Part of a small language model's weights.
Size: 16 layers, width 640, 10 heads of 64 (5 for keys and values), MLP 1728 SwiGLU, vocabulary 48673, 135M parameters.
Architecture: RMSNorm before each block, rotary positions, no biases in attention or MLP, untied embeddings, normalized queries and keys.
MLP neurons of a small language model. Each row is named by its layer, matrix (gate and up: input weights) and neuron, and shows model dimensions 96-159. Each number is 50 + 15 x the weight over its row's rms, rounded and kept within 0 to 99. A neuron's up and down rows have the sign that makes its largest values positive.
A block is one neuron, or neurons of one layer that tend to fire together. After each block is what it responds to, as a language model described it from the Wikipedia text at the highest values.

L3.gate238:53 40 63 60 17 44 39 45 62 59 58 36 40 63 50 42 61 36 57 51 33 39 54 52 57 57 32 45 50 70 50 30 35 55 45 74 29 23 51 53 50 70 55 51 83 58 61 61 56 37 56 38 37 82 74 49 21 26 50 39 60 29 45 38
L3.up238:65 55 56 47 24 57 50 36 57 61 57 54 37 41 53 40 71 41 34 57 49 42 29 56 67 63 53 39 48 61 50 37 58 66 54 71 37 57 81 47 33 47 72 42 60 63 42 84 41 45 60 37 31 63 59 57 25 72 55 73 28 51 51 40
L3.gate323:59 60 58 52 44 66 34 53 20 61 80 53 32 65 57 57 52 48 62 62 58 50 66 57 34 72 65 23 54 24 42 59 35 56 56 51 35 13 43 84 48 51 40 36 57 62 31 86 61 57 52 47 28 64 41 43 12 68 26 46 34 46 24 80
L3.up323:52 41 78 32 66 68 33 41 46 59 62 58 44 68 69 37 64 51 39 52 55 73 78 61 41 74 69 29 46 27 55 62 38 63 65 46 32 30 23 90 31 41 78 54 44 58 53 54 52 64 57 26 19 24 33 56 41 76 48 47 34 68 35 71
L3.gate330:47 64 58 40 50 27 42 49 35 39 60 43 20 64 46 39 36 63 17 91 57 50 71 62 30 50 51 40 55 47 56 58 47 66 56 64 11 52 59 76 59 34 40 36 44 34 43 62 39 83 39 51 53 42 68 48 44 44 23 72 49 50 66 51
L3.up330:65 27 55 37 69 55 28 25 43 57 56 88 63 50 60 29 54 37 55 82 68 59 51 89 24 44 45 60 29 60 38 52 72 52 39 47 49 64 39 44 44 57 44 33 44 61 28 51 53 60 60 40 39 59 43 42 60 49 63 61 52 52 50 49
L3.gate662:72 55 74 66 43 36 51 65 42 36 54 42 30 61 36 54 47 32 56 30 46 44 53 47 54 45 49 57 46 55 53 36 59 59 22 63 23 54 48 44 54 62 47 66 39 44 62 58 88 51 46 60 45 51 42 66 48 42 40 38 45 40 37 75
L3.up662:85 51 83 30 46 41 26 29 51 36 52 45 66 60 54 40 62 43 52 48 49 54 68 53 57 38 47 75 25 72 21 27 63 58 38 52 18 51 55 38 43 61 55 49 56 19 56 60 72 35 40 29 41 38 26 60 38 63 43 63 52 18 58 43
L3.gate769:47 63 59 65 55 62 60 63 24 49 59 34 40 49 43 46 56 52 36 54 54 40 76 27 55 91 32 57 71 41 53 44 46 59 64 62 33 31 64 50 35 54 66 82 36 32 19 55 72 46 42 64 22 40 54 62 32 68 28 21 39 60 47 58
L3.up769:49 55 76 58 80 51 23 37 31 39 46 51 48 56 62 57 60 50 74 57 53 60 35 66 43 67 60 31 43 60 66 47 35 32 44 46 63 50 67 77 17 70 58 34 22 62 30 55 79 69 47 57 43 42 59 61 57 37 07 48 57 49 36 48
L3.gate937:51 29 67 29 31 33 48 54 77 52 88 67 54 47 47 48 38 60 69 40 37 40 29 41 35 52 63 57 53 32 42 62 43 68 30 56 45 49 51 36 60 32 43 39 65 49 40 50 58 56 49 55 40 58 60 36 46 61 65 34 25 47 26 49
L3.up937:44 43 57 23 32 39 53 50 57 32 50 71 35 32 85 49 61 51 46 57 58 30 54 63 43 47 49 55 30 45 53 32 44 55 52 48 50 40 26 56 21 46 47 53 34 74 49 54 28 41 43 44 54 53 44 27 59 68 44 24 64 42 47 38
L3.gate1326:47 64 51 60 45 26 24 15 78 51 62 52 54 25 63 57 58 81 61 49 90 65 54 54 65 57 31 50 52 76 67 62 60 62 52 54 38 37 60 61 53 48 40 42 19 56 43 50 66 25 73 38 36 79 82 47 25 52 38 45 60 60 44 54
L3.up1326:48 54 65 66 39 48 21 25 62 62 53 51 48 36 62 52 47 59 66 50 62 31 53 44 44 62 43 67 36 84 55 23 86 63 74 51 59 57 47 53 45 53 34 29 32 55 59 55 61 30 86 45 49 60 71 66 24 68 44 20 54 43 49 28
L3.gate1672:61 50 31 62 36 29 65 72 35 58 67 33 59 65 38 62 37 39 53 49 63 41 65 51 37 62 72 39 53 67 26 47 29 35 50 54 12 69 35 41 55 69 62 38 51 59 37 42 53 52 41 44 44 35 70 54 34 42 28 41 28 56 54 44
L3.up1672:50 62 59 39 48 40 49 16 54 37 54 67 54 19 42 61 30 54 56 41 82 56 34 53 62 54 43 45 48 12 44 48 38 42 39 61 59 42 51 18 63 75 36 40 47 27 48 57 70 54 30 65 56 37 62 21 52 40 88 39 54 47 53 31
Light main verbs

L2.gate460:37 51 59 76 76 71 48 50 23 58 34 41 50 23 38 67 16 43 50 85 64 48 54 59 39 62 54 51 28 49 55 50 40 52 44 58 66 49 62 58 47 61 25 53 76 80 60 69 48 52 29 32 32 40 37 78 48 66 49 64 35 48 35 52
L2.up460:61 51 43 48 63 57 33 58 40 65 34 72 50 42 70 51 87 71 23 54 38 56 41 35 43 54 80 47 65 37 58 35 55 43 22 33 51 58 39 49 48 20 54 52 49 51 50 38 63 55 68 34 77 25 62 18 11 46 36 81 49 37 50 41
L2.gate1160:39 67 49 52 79 54 51 43 44 70 41 49 41 60 50 41 74 52 62 73 30 60 48 46 68 66 57 63 48 64 60 48 61 60 66 56 60 29 57 51 42 24 61 65 40 40 34 47 61 14 45 51 69 66 72 54 41 48 43 50 52 47 45 50
L2.up1160:46 59 51 76 69 37 66 47 40 57 52 56 34 69 46 63 85 31 53 67 50 70 49 46 71 40 76 48 56 43 43 42 49 51 57 51 66 16 58 57 37 43 34 55 44 48 17 26 51 30 68 64 60 54 74 61 38 48 18 52 53 39 31 52
Light transitive verbs

L3.gate174:78 50 27 50 47 62 57 60 47 67 54 82 43 33 55 80 40 52 23 48 45 43 79 59 44 38 33 30 72 41 26 56 54 45 39 56 52 45 60 06 40 19 49 31 39 47 47 48 57 56 58 63 56 44 53 40 60 66 50 28 48 23 25 41
L3.up174:51 60 36 40 50 61 65 53 39 45 36 50 50 66 54 52 14 74 29 35 40 51 81 55 61 28 53 51 50 44 58 44 47 40 26 42 55 48 61 27 31 00 26 55 55 46 64 44 67 32 39 51 66 42 16 38 53 64 51 60 53 51 22 53
L3.gate231:31 52 55 20 59 25 59 58 61 52 63 81 42 45 52 42 53 65 20 60 38 27 50 69 15 75 40 63 37 36 42 73 77 53 56 40 35 79 57 58 24 34 50 61 59 51 63 27 11 50 32 45 62 42 52 32 68 56 49 48 21 55 36 52
L3.up231:45 71 55 36 53 28 54 71 48 63 73 34 49 50 33 40 65 65 76 48 67 54 67 50 44 69 62 57 76 44 61 51 65 35 66 36 65 55 52 77 74 32 47 42 90 64 54 54 58 02 64 57 50 64 30 61 68 50 24 44 40 66 75 31
L3.gate312:36 59 50 56 63 80 39 67 60 53 46 31 58 60 34 52 71 60 07 49 57 68 65 50 48 41 54 69 11 27 59 57 39 54 34 64 47 53 51 40 48 54 47 55 69 78 29 51 29 31 57 63 24 51 60 39 32 60 60 50 39 68 42 77
L3.up312:45 70 49 56 48 28 56 48 33 47 20 48 69 56 43 09 46 69 20 48 49 55 36 46 31 37 71 29 46 21 61 35 65 47 59 38 44 45 43 44 48 56 73 43 56 62 35 47 51 19 40 30 45 43 63 39 45 35 48 70 55 43 51 71
L3.gate641:38 65 35 77 44 76 44 67 55 40 54 53 46 49 34 40 50 53 64 57 41 44 35 66 59 59 42 39 60 60 42 62 54 62 62 47 57 36 31 53 23 57 59 53 53 64 62 43 69 51 88 45 37 20 35 53 60 61 38 41 52 49 72 25
L3.up641:30 48 43 70 46 63 43 56 31 32 56 53 51 55 38 70 33 60 67 65 47 47 66 50 67 47 15 40 44 39 42 50 52 40 59 43 51 38 23 74 31 47 56 78 49 52 58 60 41 36 68 74 30 53 42 45 54 55 49 43 32 22 63 57
L3.gate722:29 52 39 48 38 51 49 38 52 72 56 51 44 54 63 58 48 23 30 60 81 50 41 66 69 52 42 35 65 67 79 35 59 48 23 53 46 46 53 67 51 42 27 68 44 36 64 37 29 40 56 25 55 58 55 37 47 50 63 37 53 34 55 61
L3.up722:65 62 44 41 21 54 35 37 33 54 32 42 73 57 68 48 32 60 49 45 79 52 52 50 42 27 87 37 55 44 49 73 62 46 57 42 57 68 41 23 37 50 74 50 61 41 51 52 53 42 53 58 46 52 48 33 35 49 24 28 25 60 45 78
L3.gate820:21 61 50 29 51 20 58 30 62 69 68 52 50 70 22 55 53 47 53 55 48 11 69 44 44 41 57 51 24 69 52 55 36 52 39 52 29 46 51 60 35 62 63 70 56 65 54 65 80 49 33 32 62 95 44 37 28 88 63 32 54 67 53 41
L3.up820:14 59 34 44 63 40 63 40 48 68 59 61 46 73 37 87 77 33 55 45 63 08 50 41 71 42 70 73 34 58 67 60 44 31 42 49 44 59 64 57 53 56 58 62 62 61 56 47 78 49 29 49 67 68 66 40 37 78 46 45 68 34 34 58
L3.gate1448:62 46 63 57 74 52 47 53 97 59 69 41 39 55 52 25 76 74 40 59 36 29 76 61 64 42 49 54 31 31 50 74 92 37 36 21 70 72 73 44 48 36 52 70 31 63 76 45 20 52 18 29 56 57 72 39 46 41 47 67 17 62 53 45
L3.up1448:75 63 47 56 61 49 57 39 51 50 45 42 55 42 59 50 65 69 59 30 52 31 66 55 55 47 36 54 60 27 58 63 72 24 47 51 61 48 62 46 58 24 53 62 55 86 75 41 22 34 20 36 51 69 45 40 47 25 40 57 45 56 72 81
L3.gate1544:35 65 45 58 79 18 48 68 49 53 59 27 60 63 41 73 69 52 69 45 70 36 59 66 50 28 48 58 38 80 32 61 59 42 57 49 41 50 72 53 42 41 66 58 65 75 63 65 61 52 84 35 63 72 35 54 49 55 52 73 47 57 46 37
L3.up1544:53 54 55 25 47 45 63 68 40 69 37 46 52 49 36 58 61 40 69 31 71 45 31 55 78 38 20 59 34 54 41 74 47 29 48 59 36 52 40 62 56 60 71 56 62 73 52 36 54 45 23 29 54 76 38 62 40 46 46 40 70 47 85 64
Repeated personal names

L5.gate388:47 38 80 40 54 55 50 66 60 47 32 25 56 43 45 50 47 26 27 42 47 48 52 47 67 17 47 28 25 42 36 54 62 54 28 72 56 30 49 62 16 69 48 49 72 58 64 69 44 48 33 37 51 66 29 26 51 39 65 55 44 56 41 44
L5.up388:70 44 51 80 53 27 59 48 48 39 76 12 63 53 43 52 53 36 22 38 68 79 28 85 46 60 48 41 52 45 47 58 68 70 54 60 28 36 67 59 31 63 56 53 48 35 37 68 31 51 61 70 26 33 36 64 60 35 88 32 34 29 45 42
L5.gate498:66 55 86 54 43 60 30 51 38 35 39 47 52 57 61 64 71 57 45 37 59 57 51 47 47 68 30 53 46 58 43 45 45 46 57 59 36 40 61 56 48 51 49 35 54 50 36 40 44 49 54 43 00 33 56 51 48 63 63 52 57 36 28 41
L5.up498:47 41 32 74 52 27 73 74 28 32 75 61 44 58 66 51 25 27 43 57 64 50 52 30 58 80 51 53 47 39 42 51 50 61 46 55 57 44 39 58 41 47 57 61 44 22 63 61 56 47 28 40 59 68 17 48 56 17 53 44 24 26 60 46
L5.gate544:48 59 35 60 67 59 54 39 29 53 52 90 38 51 64 37 75 32 22 32 40 56 35 27 49 56 59 46 65 58 42 25 41 61 57 65 22 35 44 47 56 51 41 49 88 70 75 40 56 65 61 58 53 71 34 48 32 76 47 57 32 58 12 64
L5.up544:50 43 50 46 49 47 47 35 34 59 21 52 46 39 53 65 46 45 32 31 59 40 28 57 55 60 47 72 30 84 50 31 22 54 67 38 37 54 46 36 63 57 54 35 59 60 64 46 34 57 41 73 45 51 42 47 69 53 50 57 39 56 21 50
L5.gate1506:32 57 29 47 47 45 58 41 70 85 44 35 45 36 55 64 44 49 61 24 43 82 48 49 36 95 57 42 49 62 72 79 56 55 48 64 28 48 13 42 42 21 46 72 84 69 44 38 55 65 46 43 50 35 58 66 30 56 68 57 29 61 59 52
L5.up1506:57 78 53 36 49 68 62 44 54 34 54 66 49 57 47 40 52 57 57 58 58 75 46 86 16 97 70 40 50 29 76 39 48 93 33 52 38 67 36 75 46 51 60 44 49 48 42 44 53 41 36 36 52 54 54 36 54 48 54 65 30 65 39 41
Transitive verb completions

L5.gate138:40 45 58 54 36 44 18 75 37 33 93 74 26 25 49 51 43 35 49 46 54 39 50 44 61 44 49 52 31 30 26 54 39 58 35 62 08 59 35 40 82 47 71 36 52 10 52 63 38 34 61 51 62 41 18 46 48 50 58 62 68 38 56 54
L5.up138:41 50 62 72 66 61 69 67 57 46 48 42 42 51 62 41 56 57 50 71 52 74 38 55 77 46 36 30 57 63 34 63 77 80 31 63 19 54 33 79 41 26 42 29 50 30 39 66 51 50 30 37 58 36 61 36 53 47 30 71 43 16 68 43
L5.gate150:56 60 52 67 45 30 53 66 42 69 91 43 49 51 72 65 47 48 99 49 44 40 35 44 49 37 44 47 43 65 33 46 57 53 55 50 52 65 21 45 40 36 47 53 60 42 52 69 75 54 70 27 56 26 69 38 51 28 39 50 82 60 43 31
L5.up150:55 52 54 27 61 60 35 70 43 50 80 54 39 45 45 36 58 59 38 72 49 51 49 56 26 65 56 32 52 71 22 24 53 46 50 40 37 55 75 48 57 38 45 38 41 25 69 68 43 74 62 38 29 42 69 42 62 56 58 84 69 21 66 29
L5.gate1396:61 57 91 60 86 44 33 52 70 86 34 33 43 49 71 48 61 52 58 25 58 56 59 67 28 45 38 41 59 40 47 32 55 71 34 44 52 64 67 36 43 30 52 74 61 42 25 65 49 80 52 52 39 53 38 48 54 42 41 71 31 70 44 49
L5.up1396:39 28 74 59 58 44 53 71 57 51 63 56 34 61 69 34 46 58 40 69 40 32 55 52 44 57 47 27 29 70 52 34 40 55 81 64 28 61 68 52 53 58 60 48 20 25 38 46 70 48 61 54 49 82 71 66 52 48 49 51 35 39 44 47
L5.gate1422:50 50 41 45 53 41 49 66 83 40 84 77 30 46 32 43 50 76 54 42 51 47 38 61 42 77 39 72 32 76 47 48 22 44 74 48 28 30 45 62 36 63 60 52 18 51 51 45 50 71 48 65 35 47 77 63 65 34 60 65 59 64 68 31
L5.up1422:76 62 71 74 59 20 44 79 56 45 58 48 65 48 52 46 50 71 50 57 43 37 69 25 55 51 47 56 44 57 27 53 44 71 35 29 40 42 14 35 45 38 60 45 40 50 31 31 71 43 52 54 55 25 47 46 22 45 53 67 55 60 56 71
Narrative continuation words

L2.gate1207:70 53 75 64 85 34 01 58 48 35 80 08 29 77 19 34 52 53 62 48 63 33 46 13 69 56 41 30 45 61 56 52 49 46 59 48 56 79 66 58 35 47 56 30 57 50 20 44 38 61 69 22 32 51 67 55 39 38 05 58 58 59 35 47
L2.up1207:56 45 55 75 62 49 31 24 59 36 68 10 36 55 50 41 58 52 66 41 59 39 53 20 53 54 55 34 55 54 58 27 47 46 77 56 82 83 64 36 40 59 49 64 51 62 24 53 46 76 52 41 49 36 66 41 32 62 26 79 70 42 56 42
L2.gate1622:39 46 65 56 81 44 59 45 54 26 53 39 40 57 19 39 68 43 81 49 71 34 37 28 44 63 34 36 38 45 44 48 84 68 68 36 65 34 61 60 65 47 39 27 31 84 15 62 41 50 51 31 38 56 55 50 50 64 59 58 10 54 74 47
L2.up1622:32 23 42 22 64 19 34 71 53 53 92 57 48 50 51 45 44 44 45 60 70 59 62 46 37 33 65 45 61 56 38 30 29 46 66 48 55 41 73 51 56 48 39 41 27 37 27 45 45 55 45 69 86 64 29 51 52 46 61 32 28 76 26 39
Sentence-initial subject pronouns

L5.gate94:34 55 49 24 62 38 57 51 66 40 37 52 26 65 48 75 54 44 81 31 60 17 48 68 31 72 60 83 53 59 56 70 59 36 41 56 31 59 52 52 34 32 57 64 74 74 61 64 50 51 27 35 66 67 37 41 48 69 70 63 31 54 68 29
L5.up94:53 77 60 54 66 49 30 53 46 41 57 59 56 77 58 54 77 37 61 56 29 30 59 69 56 58 65 52 31 37 36 74 37 28 50 49 34 40 53 58 40 59 50 44 68 70 40 72 43 43 42 56 63 74 57 51 30 61 10 38 42 62 60 30
L5.gate341:41 57 65 45 67 52 61 59 45 51 54 51 29 16 37 80 59 31 39 51 51 39 47 38 71 44 38 54 56 52 38 35 40 41 76 32 57 44 25 49 53 41 48 43 36 39 80 36 38 61 67 67 43 48 77 57 50 59 53 42 46 39 39 53
L5.up341:67 31 65 43 40 51 60 49 56 72 54 69 25 73 48 37 86 59 82 64 77 81 46 40 65 85 62 38 61 57 61 42 56 45 34 62 27 69 33 47 37 40 49 60 73 58 19 60 54 51 31 64 56 37 63 35 48 35 63 45 35 14 52 44
L5.gate739:43 74 36 57 63 51 80 57 56 31 60 55 50 66 37 59 63 49 40 66 40 56 57 65 76 30 69 61 39 34 65 86 42 29 51 48 21 26 54 68 49 33 64 59 42 72 48 54 63 61 28 21 52 53 65 68 59 53 43 53 42 58 65 40
L5.up739:56 93 39 18 56 43 55 68 38 62 54 51 51 26 48 74 38 60 51 51 54 70 73 45 79 49 52 50 33 63 60 49 45 44 43 47 47 68 48 60 58 42 61 51 37 62 43 36 42 23 27 50 49 64 52 14 58 47 30 58 36 40 30 75
L5.gate1698:66 79 40 32 80 69 43 51 54 26 71 20 46 51 42 73 35 55 65 43 35 66 65 70 63 58 41 46 51 70 59 70 67 37 52 58 85 45 54 41 19 65 64 74 59 59 60 53 51 65 36 48 70 37 68 80 33 75 55 58 33 65 37 33
L5.up1698:48 83 54 13 51 46 55 21 48 33 37 64 71 53 36 33 57 42 49 54 45 32 50 59 37 40 73 50 53 37 36 67 59 37 63 78 51 72 50 36 42 50 34 52 63 50 60 68 45 22 67 46 47 48 36 50 36 49 42 63 24 76 29 59
Proper name tokens

L2.gate630:49 52 31 71 55 58 68 44 38 42 48 22 52 40 40 30 31 93 45 57 30 45 75 43 44 39 62 93 50 65 62 60 42 42 61 39 32 50 59 55 52 65 65 57 34 93 50 39 50 50 61 34 60 39 76 27 42 36 55 32 66 71 52 24
L2.up630:42 83 43 49 61 74 60 35 50 24 31 34 46 20 32 68 47 97 60 39 45 55 73 23 58 50 42 79 43 58 64 56 47 33 74 24 50 34 31 66 21 33 66 62 44 68 56 65 57 49 70 37 58 46 69 34 60 57 61 33 49 59 52 57
L2.gate1426:45 40 48 73 44 68 48 67 28 40 34 58 40 58 38 55 31 73 59 59 34 37 65 50 48 50 48 34 59 49 75 75 33 51 57 70 99 61 59 36 37 66 56 63 46 65 33 60 68 41 38 34 55 62 76 39 67 47 57 42 50 38 55 41
L2.up1426:59 36 55 50 56 64 09 64 26 77 14 62 58 46 31 43 38 75 60 47 68 35 75 32 43 61 59 65 57 41 71 52 12 51 59 84 59 60 54 44 46 48 57 55 46 63 55 58 76 37 44 55 39 64 51 38 20 25 49 35 26 41 67 61
Person and place names

L3.gate133:59 35 64 60 51 47 39 34 22 31 79 63 29 36 34 48 44 40 34 37 55 26 53 23 72 48 58 46 57 43 39 48 57 30 60 41 64 57 83 46 48 62 11 70 50 53 29 44 61 53 55 70 80 58 51 35 39 71 34 47 49 47 52 45
L3.up133:41 51 30 69 50 60 41 30 31 35 72 61 14 61 56 66 62 52 28 48 66 16 58 48 51 48 73 45 50 38 57 36 56 35 70 13 54 80 81 53 48 55 29 44 51 56 06 31 58 57 51 67 62 66 65 48 41 53 36 42 60 30 58 43
L3.gate236:44 51 54 66 58 56 71 66 47 48 43 35 59 46 38 32 51 37 38 51 34 54 36 29 73 34 42 57 60 67 55 49 38 38 68 41 81 40 35 33 67 47 51 52 14 25 31 44 45 81 62 62 62 24 47 55 71 28 19 50 46 61 65 38
L3.up236:06 46 62 35 42 33 35 37 63 40 99 49 55 43 49 51 48 66 61 43 60 37 36 53 36 47 61 84 27 54 52 33 21 34 55 57 76 53 34 55 29 34 41 41 32 40 47 29 62 81 77 53 47 65 51 49 09 47 53 65 70 62 28 34
L3.gate555:29 65 62 62 48 43 65 26 35 67 77 57 59 56 30 60 67 22 72 60 77 33 40 42 49 56 53 58 61 65 36 47 53 54 60 61 52 46 52 46 58 53 48 29 68 37 48 34 30 59 47 39 37 58 55 55 59 48 58 52 57 60 48 51
L3.up555:36 36 75 75 55 26 54 88 49 19 52 51 48 54 22 68 52 43 57 51 26 37 17 35 53 54 31 47 57 88 37 47 32 56 49 23 45 24 03 43 44 58 50 16 50 37 18 39 34 26 56 31 20 57 50 53 62 39 57 35 41 59 56 54
L3.gate815:55 29 29 35 57 50 48 46 39 66 51 20 65 56 50 56 31 25 62 41 38 31 73 44 40 38 63 53 49 35 51 52 41 40 39 58 33 54 73 61 35 39 42 67 30 78 61 42 49 09 46 50 74 53 40 63 35 50 64 32 47 63 56 50
L3.up815:39 26 35 13 46 34 47 47 57 69 58 44 67 38 34 55 22 81 51 69 30 75 52 37 54 57 58 41 48 46 39 37 42 46 31 61 41 41 59 56 31 18 37 27 30 61 40 39 61 46 45 42 40 54 68 29 46 23 81 56 41 72 37 56
L3.gate1174:39 66 30 60 52 28 59 62 41 22 55 43 42 66 58 31 55 52 70 45 46 54 54 34 34 87 39 45 62 64 44 25 49 43 47 48 62 35 26 45 45 49 36 54 65 48 36 40 86 44 53 36 75 32 65 56 67 42 57 53 38 38 31 35
L3.up1174:36 69 58 73 43 00 24 77 49 45 50 47 43 72 58 37 34 46 51 33 39 61 56 55 25 37 55 39 61 51 41 30 36 42 57 60 68 49 54 20 15 49 25 42 51 59 20 37 52 66 56 23 71 67 50 55 60 43 39 58 42 49 59 62
L3.gate1394:56 55 49 75 48 44 47 42 27 56 47 27 64 49 60 25 38 12 62 57 73 46 60 76 23 31 34 48 65 56 54 34 64 35 58 35 41 49 44 62 50 54 50 03 40 58 41 43 39 63 41 51 46 42 25 68 39 49 78 59 45 77 52 51
L3.up1394:51 35 49 36 61 52 58 52 52 40 55 53 44 50 60 29 20 34 69 59 52 55 46 55 52 52 51 54 78 71 59 26 69 72 52 16 38 69 53 37 44 39 26 49 38 54 48 42 49 61 49 41 74 39 60 54 55 52 49 59 56 83 60 77
L3.gate1435:63 50 51 48 38 60 63 58 54 39 64 24 45 43 31 49 41 74 76 24 46 44 57 43 47 70 66 59 49 58 58 48 47 87 51 48 39 29 54 42 37 37 51 45 51 68 57 46 68 62 63 54 49 28 37 59 61 48 26 53 34 66 46 53
L3.up1435:60 36 81 59 66 64 35 83 53 60 60 14 32 58 68 47 37 49 31 28 52 40 49 44 30 42 47 33 54 42 74 66 62 49 42 52 11 38 58 59 42 34 43 49 39 58 72 56 59 72 39 40 29 37 39 65 68 83 50 42 07 69 55 34
L3.gate1583:51 56 65 39 60 57 51 55 65 58 66 49 51 65 39 56 04 27 42 87 42 55 51 52 65 54 55 49 40 80 63 48 37 32 69 47 62 35 44 59 39 43 65 41 46 68 53 45 74 38 44 52 49 48 48 60 36 48 52 08 61 37 36 70
L3.up1583:06 38 49 49 70 41 50 48 27 31 46 43 48 65 64 72 64 36 61 44 69 50 37 56 20 51 52 05 50 51 36 43 54 46 45 54 46 51 56 60 54 53 50 37 69 67 39 58 59 55 45 64 57 48 76 51 85 68 64 49 66 53 66 58
Third-person personal pronouns